MLP neurons of a small language model. Each row is named by its layer, matrix (gate and up: input weights; down: output weights) and neuron, and shows model dimensions 160-287. Each number is 128 + 24 x the weight over its row's rms, rounded and kept within 0 to 255. Numbers have three digits each. A neuron's up and down rows have the sign that makes its largest values positive.
After each neuron's rows, "fires before" lists the tokens most often just after its 100 highest values on Wikipedia text that the model never trained on; "fires on" lists the tokens most often at its 100 highest values on Wikipedia text that the model never trained on. A number after a token or word is its count.

L9.gate14:097135163109146121109161119129132112141132116101136099087151093064044147154117117174123173133142079068126161149147139122125128132117160131128139149090119113090144118102144108128136113128147126086105149109116170138159107130107156089106143147128107100117125161117115167148130152098154167151123111117154152119125143113114133132140066134125108134127137125161124149091141124120114138142126
L9.up14:110145141173167149120139070141137138124125135149135186091169099108122148115112106125123114144091101138122161122149133147132137102104095181158129112118129152142129152151136113129109123093144141142173136114094119111161149118122157130102112149116122156112130105129147161109145160113106145149170112093103132164113162144138113126117069136143101143127126120162111153120113114101134119163131
L9.down14:137164137098128125136127132155146145068110109117107134129133142134125157102119109149140135095131158090125079114169129131127092178165111174134081127104131144122082122125138076108134149165104122182146157162142107108125138115145136120079120143166160140138153169150105131124166163121137115152112137079127110141162089132126067143100094184142130126120130149110145116111139127144119160135136
fires before: "\n" 68
fires on: "==" 44, " ==" 18, "b" 8, "===" 6

L7.gate33:147124157143133093158117119103094119106123090131131087147120132109156125136110127127126146135114161153124142169115129128097157131070102088108170105141143135104094101134112162082132102176119144121181085094129096133128163154112103074124138101107129110103105135118155129123114090163139124158173124108144120129093130126135136127131139107117163106117133158110094128101098143168139151111124
L7.up33:113113084134119142106122130149114140131185078145111107128105149114074158145131116113117111143126125139175101162121133108184131111128165129135166128118116097125102119144188148127125110140075134143172129141127148145138121133126159129124147091164168071136104134124116136116143144129089138106135102175104149088114105137142125173141127101103137145155133138109122137130132117110125139115093
L7.down33:081143124095139129133131109148131131150106122115153144137095135125127144090126144141140100137140129144127141124165118143133122135116126153111189110104120144135118128188158084115138160136134129113079131187101137060141109119151108157099171143129145183130120082155150110161121136109112111124096142079142148107127090118109092094136119186154118081102168116126123095118126125096107133117117
fires before: "\n" 20, " 1" 15, " 0" 13, " |" 8, " 2" 6, " " 4
fires on: " |" 69, "17" 11

L4.gate96:150121106139124098077147113101134113120136114087150084067156125154112075152070193094129145160084140188120135136126134123089136110131120131153111112126127115121120147086078130167132106123117145144108162108106107141107173148158124125139166173072111144106102124126129155085113161115134088145093152141112124148123152151131108125128124109119179129137123139119139124149169143106115149090141
L4.up96:117143131109127153106161179151138132167123172127101147083115084111135154108114152090108143111119117155141170128118184136113127150114144155071133114127121162143149133152114140103104143067102157136122145136133087126137138090146109114142140122145144169148060122128110134152127137123141103179144143139133141140126121124142126144109105115085134156101119092176138134111142073117129099128120
L4.down96:125084105139089100122122109101123104152138156166107131160113132124137155128143143137129116130114129132121144151110173084155125106145129135138143126150113152134091103126121133168134151111140141143129105111117171144121120129094194098139118184125109131116106130147108092102143122135118127115094121177141106087150134107121143146086163116143098139132138145069107116099122146109111117143132
fires before: "\n" 86
fires on: "==" 63, " ==" 20

L4.gate861:073135089120167120107133116107142102081134142090073131091124091147147109141155131096156076129144129150076152163124136090167160128087095143178105154162169078176147176143097107126168127205130093130135135117145158119115115139126126130105137131158105119123135144122116107161108135074130124135123146124093112113144135207085136118098126155117099118137127126109140141165167105137146134122155
L4.up861:114105111122086151084147136132126074138107154103162158112119131142165156078125117127096088136141126106122127108139101152104136139166148143114174111098111151105155128114124118122110143119146083154137157176126145117121153113136154131103078068151137112103158136149142114143168144121130123107118111156118116111100138126135133136125123098144125145122171108156133136126108161156119112133110
L4.down861:119128135127146137141124140161127131103081140117124139110148130123146132120120109094120127159111140062106171134134127128141157134083173139135110159116150128132114131095136151097115156109135115145139166176125101128114152128141120129052130138209152131120150157144143099147120194145113098091151129163138142138176186168121134118139121066082128106098130090137150154120106141189071153115117
fires before: "-" 55, "|" 19, "\n" 16
fires on: "\n" 100

L9.gate934:184135109140129138103138099160142180135142117101173120122140128102114100112127090100140119155130119047169115121136111152123127117099136086142177102104146075107171115123103138102132130126131127146125148125147163118132119142108161070125158141122112144145177079144125162142140146123130074134153150103103134127133120102125126138156149095129098115161087146143127166133127105126113113125127
L9.up934:161149082126094144114084145131099091108102141093099129169121137115150115139144095146110108160137166152085122147124165137162154158144129194120140109099100171143105118108143132129161154106153170120104142112117114154122109114123130129158128140128146117111122139197120121117078132154144187081104147140138154170137149121127108129082114116133129149079123121142171169149101129100125153104142
L9.down934:124140166131116092125156139136124118097075152147112162097123125129151136133138136099135111138119169154131150145131139165115145118140122135114141171133149156131145100120109113181157115099125116123125123149163115105124156108107133201112133080128154118113114124105112144142160104081126110108088134104106080093134098144114144122136106133124153085096155115138136115121120112151159149107120
fires before: "\n" 55, "|" 6
fires on: "\n" 87, " is" 7, "," 5

L4.gate118:146147148110104131112114094111106146199152146163095142165159108139166128155086097106061162121169118117111145133122169120120131129079113133164150161121074153111146110124122135104152129149124149159130153133150122097147136156125144126130129148134120112146126080157155107126156087138118122170109140120113117134105135113132170124110105109110149166119116147144109160118145136142140086114112
L4.up118:141134135121094143142144079108155124145124152106159115134122098146085132138126103124141116122145117149135162142081119085104133124122079110126126126138147136082118128148131127149129161121105169133078156162151112123146190153135140148141127156154116119152143105100120146073137130116146155127140125170061138149148148113131103139154106169069153147139091118176118131124109122105145150152082
L4.down118:112141100123063121112114141152144103141147130114100122120108096123098150145125141141117136154122142144111109119125129117164116125125132150116152113146131107114113120156113138205162121148119125154128120123146176125160084164136127120138114105113132147122122143131161113127170148105127131130103130158099114123069140172128105164115115109197091154157172093145092122135115158120125104128138
fires before: "\n" 82
fires on: "==" 58, "===" 23, " of" 5, "-" 4

L9.gate451:113138144144143086095114138163098124126156110148141158101128111113108145106125099161155167137155084142106129130110169101143183134111062116145105126154131081109131099164143163095072115136130109140140093135104144114124101125132153082177103120160137122119157109127146131120177140174121120113089142094124111131133114143113116109143118178123153112147156131117163146099136149138129120170121
L9.up451:175147118120107123140139111116105145109160111102149149153137129161124141167106107118116151123138136170080127141099137138123119157087123110141078105115148151090163111108081117105126158118107125089117106137122124135128157126108158086127119136102070159129144156176112082075128082120174128138140099128178141135180153138104112174120114125136158106096145108120173109143145133112121116101124
L9.down451:136154111129140126184126119120121159147130113141133105118115132131194127122131132141142138155135108145156075125147127171176150102103136114161137118140113089146108111084137117118138176180143118146117120147171136155134145130153105124107117146120156138135108106139129152129144150124152156108125127126133101100137131174141106072115142169048121115113151135122135138156091098117151158092158
fires before: "\n" 68, "ork" 4
fires on: "==" 35, " ==" 14, "===" 12, "ew" 9, " ===" 7, "w" 6

L7.gate151:097106113144120124138180089129137144133140150153116174071127084153120127154106096110093165140138163108122173145123120111146172101141134115133122124124106140072145170145119138146133145130106152130130130121139123140128139098153141130132183163135103160154082159190151129148099096133147141127105094142167126137167151118087105142113130129087105128153082126152140158123118095155133079132131
L7.up151:137137102167160152158154136144151127110150162159103121074136124132123095141134118129110087104142145085138149196137141127129174151108125103115158087158165153110129123121117150183145079134112162151127173157122126112126166082110138161139131109129152129145109099129127141108144107140122162084133125139176079079152127154123100121141120087108114129146133124127146114116172141128122087127110
L7.down151:136138127138110121140111105103090155137154142114109115164159108065155123096119101154131116080120149112113159101116101127103099104139133146127136128115069129141154123127137129127106170149158137087126141146143149103136149123154138079161106167141100118112142168143126123128118125083118050114102096128090167122100116154152130136109147133151115106147160084124133151136123160133133201134140
fires before: "\n" 31, "|" 23, "-" 5, "," 4
fires on: "\n" 54, "ins" 5, "===" 4, "ill" 4

L9.gate757:125093169098115131119131140141115117063128116115152120139132110135110093114149107109143133129143120098172111116127123120154156114141157168103141104118112110101139112138139135090111105115156161117132135126115138114158135145058153171083123128151153125121137142131158153099116122107090165176115179165126120143151082124158154182109118106172105109115111097089134136121117165148099125118156
L9.up757:096098152106152113120129130138111115114114165106163129147114115114132132097134150143158155134140140087158108110125143163125133130123130128106145102109089135156083139107087143119122100110200171027077136118110121144141147132107173080115155115126120147132125146162173141128162130148060124121135155129136085131124162079103168136103110131121129119137145115137085145137155127120114131116128
L9.down757:136096121087109156174116119128145090128147124122145095126198121130147114129123134088125175137107127145133160122123160134115146099135161140102122103092122126136129111124149151167132126128072146156132183105135157169114124115139102097156154128159119059111111091095123180137079132137099132130142106139133073153105090135132110141121053145110093122112130118147152123102176173138155104163099
fires before: "-" 65, "\n" 20, " minutes" 4
fires on: "\n" 84

L3.gate924:129145118091141118142103155161138137102141108163101128072137126131141142181155117122150128085098102110140141139167152092143109128142127150135166143116157129149083118151108138121085122139145163071117116129114131089138099125111160150153129159125182119099135124144137135120124068137106118123130130154102129096150134138127117127128163103159091104195145108120176163130140114080136114099158
L3.up924:111141150169103125108154111123119143138109096157168120151120143154148153144149133148080150170107119123154106105122139124130106112123128107121156125153119118122149133141159169099146149155124108170141145120166111113108141144178139186107138120104100160145128091096145072130123113126100149142147132129145124163127119156135132116138150130137129144116173127097124157112138102140130167108150
L3.down924:144143150110150122116130128103117073112132087160119143120139106129133134160144120050117148079129135118127127113133130135175138138106154105079110089116106136113119146141139135060138150119155131139132131135126154114120091159113141116106135150122169134139114166126181116155138134131109165128120165163152131085126102117139153118106124089177117122123164158162139110094120092150124117130137
fires before: " |" 71, " of" 5, " had" 4, " were" 4
fires on: " " 72, "%" 24

L3.gate295:164188105143101137104091134150131130111128130125113162122108126119157101127110074086126125124101127129140150125111155084139113160129132126129115159097139136159161154147143155143127128098144139135113120145154143103179150095125096107138102078125142125134142081139097109109149117126156127127086146123115111150132129126140132121180132165097158138101121116166167131127128140154123060109092
L3.up295:150137125120104142103105150092109149157132148119124114141085131111143138125143123118110153113088133135153175162140161093148136141111101154137102105117144159095123161121145156127137117122134137118120161139150135127156176122124169155123147076159121129136116161134104098138119157122115130139115068191121152079112129127136111076107114099158129125098147154120121152109145174083113096138145
L3.down295:125141125138154095144121092171126149143138129122145120125148094117141143113115132168122145127145141134090141104154150138123204128149156110111120120089057149089129124129130148160106115118118134166111130123125131196160118125112113105118134138132130063140112139105156125119138159139136129094135181104116146156149126132118122091113141146139126119147120125119124131142118100082169145125116
fires before: "\n" 68, "B" 4, "Career" 4
fires on: "==" 55, " ==" 36, "===" 6

L6.gate984:120143136128153100089087112124152121144152086118137124135129137102089060123145113140117137150135161100158122120142125168140124122165107161145127128112162098141096103108093138140094115141137105100117151149142116128138096129154110086177144172149100158113192173142136112172127164141118143162128115116131109098132080159141144118123124145103127130116144115086115146107129171116153130117133
L6.up984:158105099145120116146073104102118119117149158155122178084147085094098132181153105148130094145166121084115169175148167109124110133101160126106139163098090106100148126128108120169123133127130127141119092128149121116143094122112114136058116136144170119148131130117159116071128164188136137116120127111154127131177162126127122128151110135130128114118135079130129104141133104159142116151140
L6.down984:133111091098085105138147099145129122117087104105139097121103142111141098141140157116122090082132091115137112138117130101101104129128115090177127129135156094172135150139117150130110147097120142134110141068148151116121142147081118104117161108101105085125128124122106149141156148117145177161103150135129132123141185139136114137146146090113138129137123127099103134141155152136125152094171
fires before: "-" 39, "\n" 36, "|" 5
fires on: "\n" 100

L9.gate531:158102191127153133112150134146162095100111137088148142139138119139136130108074130127090121120158101142133080112147146108094131148115182144107174137112147113123130115145168138142130117124165167122106120112138173136109133087116151181118129126110147141124110093129147151159149134126094122156115104170159124156152170150137142119142156120085137070146133130091145135181085128140108129071144
L9.up531:154113100079119158119150115167122127096101118101173113132111103111160126179094102175106121092121135116144149107121190111097127176118135123089150117081132131117109152159145155145119119109113118121113129119159110146168131104102128146120127125142157105137097109127140152115148115129133127129102119142117086144181158117161116147142154118115131121113094125146131159164141118093136132094144
L9.down531:129112137127147144136142150137124187153113098142121110149119112159151115084090087132112113104105119109134098112106143138129173160126177126124090129094123149115139098149121132122120132107144145103106160129102134094130149119166112138040155144174169124117147116111117145150120094173071095138115113119155134159097157107174165115119143149145091158096106133163129101173166155161122146096123
fires before: "-" 41, "|" 25, "\n" 17
fires on: "\n" 94, " |" 5

L7.gate1022:144134130111125105129145115147134131112112150134127136162137086121159104144115104119163131164100141173114098170127136134125144063147195156086127125102090117125159116168117119121116146169160162156127148152101154120136162142093071155117130125102115081109142140147051123124175096099108117092107118131149116117154108151124134136136152110105150092149141152107139147178130148122148137116123
L7.up1022:171128158172144111139137066123135179165084141121134126137092183116075101116100143118160124108155114129125092088116153097159119098111143154113142105100118129123103078135139127165171144159103117103166080156086112152135131087109142131148104203138153150151110122115157091123104137151126107122151088125135141080154108138112142145108077176145088113135152127084117149142106112130160134146157
L7.down1022:138143141165152154089112081171104077140175113165086105138107116123132138128148165085174153090120120104103105173142087118142147134179098153094145177123125147100125135140105136118139143115154146173085142165147151102119112186135113121153118125110130117160098104128123101122122085154107154126139161133144139135116113104160114148114083105141144181120136106083126164110124078084113117124173
fires before: " 0" 46, " 1" 14, " New" 6, "0" 5, " 2" 4
fires on: " |" 77, " (" 17

L3.gate710:102111135157106148130106116098155145133145103103138146127163116155128159142156116144152126137130139127106111161136125127099136103098185136120147143133141114137149139144147177149116122154092110171104152108113165129119139106088097108158165141134080106123110128104135110151184135089101142141154145125148111134156207131110132115104153115107096139175100168104103116103119094152131135139151
L3.up710:090066129119136128116119105114128158122107126108087116083156156147151135106123126105127137126132136178122147132098147141120131120160110156121102131124130130148165156117147152146142123129100116191142173149110104159131128132143078109165145135134123148147152117154137133131145141151091147138152121144142136184165135163162157098101170078155128116087114096099094112153107100148120126181187
L3.down710:122096105087125115143118131082129165159131125166106135113119148139129142130155125098161096096130166096147137140127180145193137114152077150125169145134114120139137063157113128158139122111097130079099117144080103127114097095110115145157149134129111082131156169117148108160146139098119132123098135125120099109152096104135154111142147115141091172063170137137135117130124068162114105173162
fires before: "," 18, "." 13, " of" 11, " in" 8, " |" 7
fires on: "asons" 17, " years" 16, "ities" 11, " year" 8, "ts" 7, "ience" 5

L7.gate391:122092165144134127140129108164156107142104148117169130134129124134101123155111132135164114151121122090126118160127116139123136131135130117097136138154131127117083142119128112143111115150114147132131122148174117131116110130110136197143081113074159102142100108124104145161143136093153152162089167154082114107119106102111135137107144133107143109169107107104166128163109147117131103112156
L7.up391:108127122132120160125129145080127081144128130160100109151130155116146133106086149150178157071107152097102131156150144121101109137117175135134108164102117130146132122143175146134131099080112144136092098157203141102143169134150165177132089116124120100139129089101088134142152138118127080101127135164129120136127112151133093144095101143112081096162146122155141109157154111091105101165106
L7.down391:128169089192121142105079082147125126149131108172089142094131142153103161155122096125153080119125148120157114109156137111156119087091126097158150174118134150155128112158138125116072117144126113099113129126086105150188148118149149119131139121154143113142102154127148144117101146092123108107106132156169116086137109127143095151129101153178140125113134105183158153113127124111111131122172
fires before: "-" 52, "\n" 20, "." 4
fires on: "\n" 71, ";" 4, " 13" 4, " and" 4, "O" 4

L7.gate820:100141112141103121122124132192178143135129122112131120084147105166131122139124136119161146107161121147112088090106136123090150116133121132161120126129118156076134124131111142103130107108174127152143170084087157117108094120136098121115124155142134160119103145169061124076165146097129172113114121107156107117179096114100132125117079174134117117099129106123160145153129135119113082118133
L7.up820:138135160166129087100120135129124132102149084125155133141165154115092143120112138113148181144146157140138063135094126111175137109128120162114110146138120150137139145190138129130120138096159145084140140101098127149140120150158159160123186109134120139147117103125116108109146125083137120121120149118120133119115146150117144127134112175096158131116143108104097099107136161168142136161100
L7.down820:151123201146059121128089092115133108119140108124147174110113154153126079113136154134144193117134142106127119093130136112158156144099112125098133118156107095113090114118090134092175140105141119134116143149101133184165142119114101095117128116114071146118096121110111138081101064129153088125132106158131118117139096159097184135120118159142115127146106144092114127149095107119126112103141
fires before: "\n" 64, " of" 4, "," 4
fires on: "==" 47, "===" 12, "\"" 6, " ==" 5, "ility" 4

L8.gate158:150153098156138121139131116141105145077138163112182068106142139166084134107111127161081151117158133167166141126113102111129109114123165110155117155155135098129073148151088098114134127112169141133160161177129134149094132110121130145123142115130112117084122152158118117099119092131152159137109152125131142116126137142099156165114086135118100096104156119121108095108110171105102131099120
L8.up158:115091108139114117119141158124145141131109104087105124071133141105108099124157131116111133108131073115120126166155126135143116148070121108179135137120093141116104147154150097124114142152124117129173141134130121139128121098137138132128113124101062087107148138120131121125163145135129115140144165139145120085119185144161121137179103173076139137121118103119138111119117147106110113090087
L8.down158:189127109123098122083099125112144149121161130129176127148125069133164130135106106114141124107116138134127187127109126115081101167145142130145107146120108092106104120149155126126122183106117127107134131124145092106151135130153120139101141149132167100138154166124126104139108089139107127152111116178180153152134124110123138138116112105124136128129155146129081103125171115131135185154161
fires before: "\n" 64, "-" 7
fires on: "\n" 76

L6.gate946:131106095138121146105134149113115128094152134116107149080135139115127129149162136133090130120104130076166143152125151098149146136133102096100117095131121121158183150111076147160102145112127151127083174141165099149128137110153161091072150142146107128137130114135117116131137133123141174149138121088148113102119109151122113106112123101115134141151114114149112116117157068137164105116149
L6.up946:117104142165129172111122140136118125151129130119133149129135177119133081134169099189109116192094144134158126142147112176135104158141163131173119137108150106102105106096115144112161130124172099162152124106086075118124111124131096134089138148171110148155132125126137099181109155140114127143124076079113129129147088136138105120122108154162124144114178087104103146159136137162101137125140
L6.down946:142117128123086135117089164107135086126136116127116100129135108135184135159095170107142115089137094126161137153126126117102135144105147111118132092122135102131126098122132122141145106107101165122095105118169162166163165141117085107121140155077118131133115121133140138130059138155121123102153146132141144140069101128126087095108121188144082142142099202128115136105130094120075134150135
fires before: "-" 71, "\n" 19, "=" 5
fires on: "\n" 98

L4.gate445:096096129092134143104140092140136119096144154092113107167136148128110107148120150098147114128134131110129107138115160126132130155121129123068114157165113133126112151080115179158135131126120105137112140118139096134104122124089094156142086079096122114130139082154179121132116158099116077108146107115109100107178151124113161114107122133138166124123125086107131077111110100127136154150093
L4.up445:126113087145157139113110097191130146141123119106143161129139163180160158135132145126110136116101144131116155130136151156167115110119157111153172148137108142155091155111110152147111131104133180126134111086125083131100108171112125127135109138156121166133122140105067123101107154094153103129145135114133106147126148136151150120122122135125145148082133122148142145096151122079127179114109
L4.down445:088148112133149125136136125150139117134099143122113141132142133143174100129133118111094126139162120100119146108115141094128115103135119110148110152107114139093079155097153118087151144129126105108108089130109055097122156188115119127099105125158121142115134121157134128101118119152143091134106106157086144152120129120133131193091146086153152132116132150112170088120161130136130125163098
fires before: " |" 29, "re" 12, " on" 5, "ies" 4
fires on: " cent" 19, " Team" 16, " 195" 9, " based" 6, " part" 6, " 2026" 5

L6.gate317:096163145125161169137155109187131088098117163115105136110172091120134078153135095144133129128108106107144126164113171128142144151142153122108100130145123131078102132156091145144114119079133145131133164188126098127113132123139143145127135127183146086129129075191097135062097168124135142133094086105156109102093137132143092141127119137088133093128121082097109159136148109150137103088128
L6.up317:117143122098142149132120137154130116144144127141121130117136090137127131173105091160138114098132106135139145155139158153124143189090111094119096122107119123111116144179126146111161157105095106127120138129162116128136112124140113159151097079130129116119134121136160132148122110089136117117085160114161106114119139104100109116132113111144114100137115127110153116134135121101164099089168
L6.down317:175112115154158150115118072169123090153159124106126112127105119169153143148117090150144116138100104155087106139157118132137128134140161112132122108140108163145112092153136112119099096110161125145113137123129138086171144136150134112122168117155096138124106097132125087131131174127116128101106131172109130108155132113125150156102115139111117151136135075118149127127115136110150168097156
fires before: "\n" 44, "-" 17
fires on: "\n" 51, "===" 6, " Total" 4, ";" 4

L4.gate446:136123131124128101139131146112134146163140136118107135116112148138130154141115186140126127117119153161135113080155126136099092111169122089168133112178124151155127131088121135121150128152176121121168129105103167114146123140105125127149145155128135166124151077134095157140119085147108100159121144091115114126107072111143137149122143125187119151101122140111117125114131113100165132162124
L4.up446:120158134128140092139150079103150169146102167133144171182122157126161182171129194153131143114102119163152113107122164161141128146133111126097173104131126119120142104113111090144132110107158142185149111077121137152145085120151127089138163137071146141152135106140121134106128140162084129150113101090089118144140116078102156120137142127155123150091148144157112100126133163137140128170080
L4.down446:132144160132102191120135135135130084109125095100167146142132111151111103115158096088083146137148112079126149156143078101118158157093146138156126130075148125110109135097150155134089114113115160101103159183123099139107138122150159135109085096195125099136103130116138104143154193132131140083119116153152132140113156179132104123127122069113141118136113083107138120108110153169127140097141
fires before: " |" 44, "}" 8
fires on: ")" 46, " were" 13, " had" 6, "\"" 5, " was" 4, " −" 4

L10.gate957:154147114132163122126095130115090144113158113136116104149124146125154144136088114156131143092106158131104146137134153122080128139125153157129075105130120115131128091143166127163083155097146157163133145082142136115136123100145120154103117128144118127101093167172080132102149108118161144111134160137178169138144144194120165114146139127113120117118110115137158151126149128126149089130142
L10.up957:102142117116145100107139120146124127113109134139121087145124145092133117105115077132158142123141119103156165154172097138133124116110140071135132123139149123166142114137133106134103159134129134133103129145123146135091119115116122123095144186150134126122107118182168147136146156131167092121130112086148145117122164144114154139104104138144143110130147140139085097129109121149058101103138
L10.down957:172137091117073104116138117132109093171095130118114096119107126150142128086116082110096142134110130146140114113156116101102106150154115135149124147141122177174130130146129142116108152105138157173127125101155099190109160097135154151147136090187123131098118121123156110142124135108085166128095149107092157136115136106126112133109092137175121098142157093128124144129118112110166100131132
fires before: "|" 36, "\n" 8, "|---|---|---|---" 6, "on" 4, " that" 4
fires on: "\n" 58, " so" 21

L6.gate357:072147144101138162162128129115119105134128122122189122103104146156118127129126136134143118122118129134131152128104101162131166079133092141164115117152145123102131148075119121168147136108107129095116147157104122148139220153143135148137132163128150138129098124149099157151126142130149130131134130138155063090103125138131141147148116168116107112110137135141075128096091159146140141100133
L6.up357:138148092142113127118153179120072157131142119110127162118145135131108139152095116120129112066117109135123169143164143109124177129121093143164128152130171140123141186130132158093122151124119133127114185167130133145145133134093135103126075137154151087130091108179189126087120079158165140140099083155144108108105140135128134161102197138097121105129143179123119144113148145107159088103191
L6.down357:145111105109140099111132128162126102143160120097118118114147101138122127081105095144084157137147123122145121144134149120126083142100187092098106105095149116200127122163123162123108101151125166136130095089093160139122126171153146103132138084107139084111188112125100133152124104160143129143094148139140137153171145174151112131129142089163114161148151131093176161169123120131109118162105
fires before: "\n" 60, "ein" 4, "ra" 4
fires on: "==" 43, " ==" 17, " v" 10, "st" 6, "t" 4

L4.gate547:143136120151146183118159111115117125143162142175129140128129161103135112125157126146147127141128132118108127126145137118093093126090135105143132148138121122116123082140145133100124123161168134156097118177146135144123123113102121128132123124105087116131105155119120129131143168138132149092118134135131172103155128206147130093143128154164122077156119094065137107149111136148160152139139
L4.up547:145141153144138103106164165121110168120129081138123108155113138125134123115126086158125147127161134130140149106109169134094130076125127145098098134106141127141128067120130179087128122139144130133120099161135130136157122121100090115118100144142117135104110120122122183126097093130123130102144090129116144119139168137100110120153138122136070143114137107111111096128169115105165126152106
L4.down547:116140144128122086090080175110132152143136137107152126099139114138118162155184117152154163102128131139151091129107185132133140145158147125162126110115158113169152096150146157120094095144164125116131108134129147152117130109141112132135108120112131141128113153101122128131051087172119147149107141102124113092161147096123116095110127109152124185111155148134132141149128139144125114116129
fires before: " |" 38, "1" 5, "0" 4, " had" 4, "7" 4
fires on: "%" 56, "." 37

L10.gate19:147111149103155164103098129141102108110174067133101086117147101154172091163119071148112129129141083132129123107074112144122110152094138106109100132083152130141123089131155133119117121106127115083107113123127132155113179112100129121088093124076149104147102158138128113117155082146076124136093129141178148187163095117117108107155150146158100126134135124160142153114108135152157181115106
L10.up19:119096117162133116119106146124152122128122090103116137149095183084115106140134187137160130125121106102113141135135106113115136145112168147090089143077140118119127110111130168141124144147128145072133076106128104163122129107133149121140157098157173142157136115141069123108158144137127156145130115132153148141111102156139105132137115120136151119114121161130127162141145104128130058159133
L10.down19:134154122108168101117101140182107075117113130130131117112151150129136098091109139112155142107130114100144143121112119140090125134105102075128106110146141158119113115081154132120144131117133158106131113093125122140147157130143107094142127133103144094121103114154126135112202118128109128095182092121090130100070145187145108127181139159118083110169120146124130143143157154104126077167127
fires before: "|" 50, "|---|---|---|---" 15, "|---|---|---|---|---|---|" 6
fires on: "\n" 78, "l" 7, "am" 4

L6.gate582:124090105102088123132104142138139123128099090116128085099164116140124109125143126096139107185179113126099071125107131099103137131106120110094166152153085135126123117148120145141145169128164119136131096094106133127138116089110117134106098130116117092139124139131134078143143138138135122090129145095166103095140149113168110096127111135120160072145104106107091095147113117131174107148130
L6.up582:136122129117152130129114116094142162120112131124109088140118176130149127101126161108122109121096089095124120112114106164047120127085128100134115174171078114102105130105160133188139144157071116148142142155087077115117119144126130118083142103159121126111095106185106109111120137141118120130121143137130117151142151117115131162103127155107120159120126144113131142121145116129142121122097
L6.down582:117153116143105151131087141133171144176101078101134155126151053124084143116140131150172136117123143138148150117100122115151106150116133120142145090128170130119153125104122085107064111140130151113152124116164129097128165120183119090150092185134132114107129151164121152122158146117129134149086084104090096105111079150126140112068143119103111101153137146107085140118098132138110146140117
fires before: "1" 23, "2" 17, "0" 17, "3" 8, "5" 6, " |" 4
fires on: "–" 78, "ian" 6

L4.gate775:108136135120101125139163111142120175139103130128112150096153145128170145138108152137129167146118144157148118113097167157125104088123098097124131116095125123074110105113142117142157121101119142102129129121090151122139105115100157118198152167136151174149113082107077173104162093139139130161129086152116128127111088089144127141176118119140154146147103180161129121111101112112118105131100
L4.up775:101146089134119049129129107131127142142144137085123080166135113155130142137125132142095121082119156144130128104111146169156123154159086112109117128152160153155133135131118117101134124106111138148164101109129154130149139145163139097141164071123118123121112093091122129095127125160132088109118120124099135147122129112140126126144162125097144150132146107171139116142132117104110137161135
L4.down775:123133127112107158128121152111144109094143168156163158088133116124125113125168141080121137170150113074115148158145099118123117152102149159163116150139161131058142171107130153146101144142124101137102152169113153166100119107140095151067090144128132152136156176175123096154111182152120128106143126129125134070146113181131101137138089081132120101163119118145115133113099122157121150120114
fires before: "|" 68, "\n" 16
fires on: "\n" 98